Part of a small language model's weights.
Size: width 256, 2 heads of 128, MLP 1024 GELU, 9.99M parameters.
Training: a variant of Muon for these matrices, 438M tokens, 6688 steps.
MLP neurons of a small language model. Each row is named by its layer, matrix (up: input weights) and neuron, and shows model dimensions 32-223. Each number is 128 + 24 x the weight over its row's rms, rounded and kept within 0 to 255. Numbers have three digits each.
After each neuron's rows, "fires on" lists the tokens most often at its 100 highest values on Wikipedia text that the model never trained on.

L6.up723:110162111131131112100131138096153143133117150119088136114124170118071158121142066139118117141118149091133099153131103138146113146137110111138169114166125141110144118134132142127131136156143127129127091152099157142113100121153116111166157149098109124107155117111134124106133102112120116143164190130119114157107117137154117167128094140147134138099147130110143104103139127087121094116126177138089101141084124131160172153064155119116151123083124107150147119071105143163135111154160145150134171141123136175103104111123112139169146118082126092138151069174128168160125175107133122109
fires on: "l", "el", "il", "oll", "re", "ox"

L7.up812:126132098165157095108110134152141119127157128128118099138154096135134142125111139138135152092116153136139081100088166132131107140154141176145171133170098128157154133092137132147076134125104140126128174131152118142120146104136093101147130137135095137074143122138123169128135146118125127090096129134128127144076154159112145083154146133095125081111069105137129104111081132118115114144133157123126159118119090155136119137131129143091146104118109133105151107129083111146177129138112166138101192137147125076111169144159117123162142125112136156123120131140136148124099157121121126128
fires on: " ", "-"

L2.up659:157085137128119106158100098119117115158134166156107133144089082105147156144138120121162143089144108084145112136185146131166090122136163120159100133137102104139120109133178147172102134154136142120118149098184122138151089130147141159137120150154131107116165153097132125141116153082095157141128085096113111169109156174159118122136108106130144114095074150142114116101105100126106096144126127115134117075099121123164124099092205134128141159118093126132161079093135099135097142137111163134087137097149106152144117125145103107151151097142131128116140138135145124100130130131153116132
fires on: "-", " years", "t", "ens", " way", "pt"

L2.up720:122117157130107114168103132088108131105121112141118114135144144128157108125125140099141130155125106139113109118116106117152147139101139134126097115153154131142101115165148114114097141141130119129119143103129123134131108145143101129107156114133120131141078160126162161128163132114149126145109126100155108145138168154132120126142102134132102147172139101124090101121153142114103151150121109123128132137099117137151141142147071138135162156114101155121135140122050143170117167082159094150147116143140159111152152113121109175115099106097108086106189070165115187155115116114141110164
fires on: "n", "ze", "te", "ch", " of"

L6.up864:119096104136135120111143123144123097115115137134131128136147148118110146126138115079121146145130130146140105073116181141123127090086136133135115093159087132171117085116080136135105138136114119124103109136106118143095134103126140114150123151080108131098124161128140137152150162105144135123088113156120075129105139105136124133208149109123151086111122160131086130101119153095122113103113133111157164087148144159069156119163114121102083125126145174102153131119138125153166160139133128113166148087129119065182118117132137130142142108107126143163093113120136152146141116164121148113
fires on: "-", "at", "are", "ir"

L6.up1022:169152074155144138114113140133142122154124136111146157148141173131123134139060163147181102105139131152166117109132144070135173159123143138106112122163094141141092109120099113162161115119110165140146104117121121156129110113091157164137087126072143110134121103143123142106134163092171132107114114102130142118082133113133130176139143108138111113162116181100119123124111123128130113085121107147114166112127146126143152100092129100144104153135130132141150183079125083172127112085128188157121139116108142149111164121151103125123159116138152158118143134144141128092127108109136147125
fires on: "at", " War", "il", "ar", "um"

L6.up513:191116099166129152142126159156120175130123109117108127173153163119132140120141101155158131074166124137095148174121171108053068101150167149159140108146140111086110121125147107115115180148115127112104142118168127120153148162139113130137118145097113131113115142161134124162099142123107133120099110104132156120106108134111137120134102097133133109094135139127125128104110173142121148139125124086117137148117126152178158116122144133114114117184118118116190157146100126141120115140162141152153151129155168188149149155125105145100137106093087115097110132113085124124161115076093128178
fires on: "2", " to", " ", " ch"

L7.up534:104131093157124090140166106113105135097165115119123115134093084118130095109143117159117140169104105167161094086127132182132172144154119136119110111138161118148156172117125127093088134160164092148122110105122098145121093116106136132130105115096142157095126093124151108124152181113166135087125142159136110098143161119108108112144118131125121088110089127123102102115070115099154122131129127140183131140121152114123138149125099110154109158146114106129140118072102121150111104136100145171142122136158151114147140120119080147191135095140162123137103129134142172135138136075129087124
fires on: "–", "-", "mier", " first", " play", " Ser"

L7.up233:167116124092149128126163128173100151125146104150123121168126102138091139145152149121147196133165112129104084116166156146098152138129123155099100145154140154148145115145100147131145122128142114182140113137155117132135127118115139145160077135110135124143111134100103166139072132117124151103139141123123137106113110145115108139143156149110071109171102157129116070083126135103173104135119123107110153147114091157168128167159141117133130151132130095126165106132110144086124173158118144135188138170170162069099150131148159083152137137152114155108102186127102109120071155111103115155
fires on: " H", " comp", "-", "omp"

L6.up669:161111125125149164127143127102136134150175111128138156142161125107101184156146081123144108121122106143116114142116125087128144108130148097126142121149088129115180104073103155139146147131146121135138109116149157125145077121136147126154094138120137137143118110112137118091161163145162164166089135155085109184131137096128167192130098099128136119152127122158148155113121132121135110069122166148113157132142129128099131139135074141147128082087128157143111138083096108073146155113108126161148115139143114137133124140114137123113173141130112098153155133131108158133121111134129116127
fires on: "ar", "av", "u", "ur", "il", "ap"

L7.up961:133111099135122145131123124152084157155147139103077123148107109165094073128144073108144127135104130102144102115113121108149142124131133108183101120132108125147116083159149150126133126125114154139120136088175135152144137127075165105091102136142124138124164146133082140191106136112147094099116139123178119128106114115120120085136118127157127150103091120115133109085101104138117115129094118141092126106110094180148142139159146151109131147129168123089156165141106082117120118148161122125122123114132165149182174137122146155115129090134138127119101106157146138091122102125122145120
fires on: " ", "1", "2", " Ad", "eat", "d"

L2.up930:160107120150181113167206129128086158128159170098104119124118105120140154149124120146113106182146139136113104137118083161094127141077131121122133141149129092145110179114145156167108107149107108099122095108148146148102175106171098113135148167144172100150099117149109141158142120133133147152122144164116094090122107124125107161124116157144137112126144157133158148102143119114114155126109112099124128153132122107109093140136125141115135125135100155083153108101113118103114082120138128133110126128118087126080087114123116151127124118129059115089139173147162152139137106165138140131
fires on: "im", "iam", "hel", "ony", "l", "oh"

L2.up523:142117132148168138132085142105119122143128087145108075122082127151140107120136157162134165145126143103120105166109072096134134122134125134144127119096157119119140145142110090123128161161107117129123127113150125137101107100132129100097150150118120134139161133138119132168157119122134113145120077121120140116099148125162143142080151126066135175178124133164134160126150086081106140137104116094103111141121123128123132150165127160118180083141143099143171105108151134171128138084143111161108135119077126134143157123125103123115130139121187126121165120114174093139128127116116120171
fires on: " of", " spe", "se", "n", " so"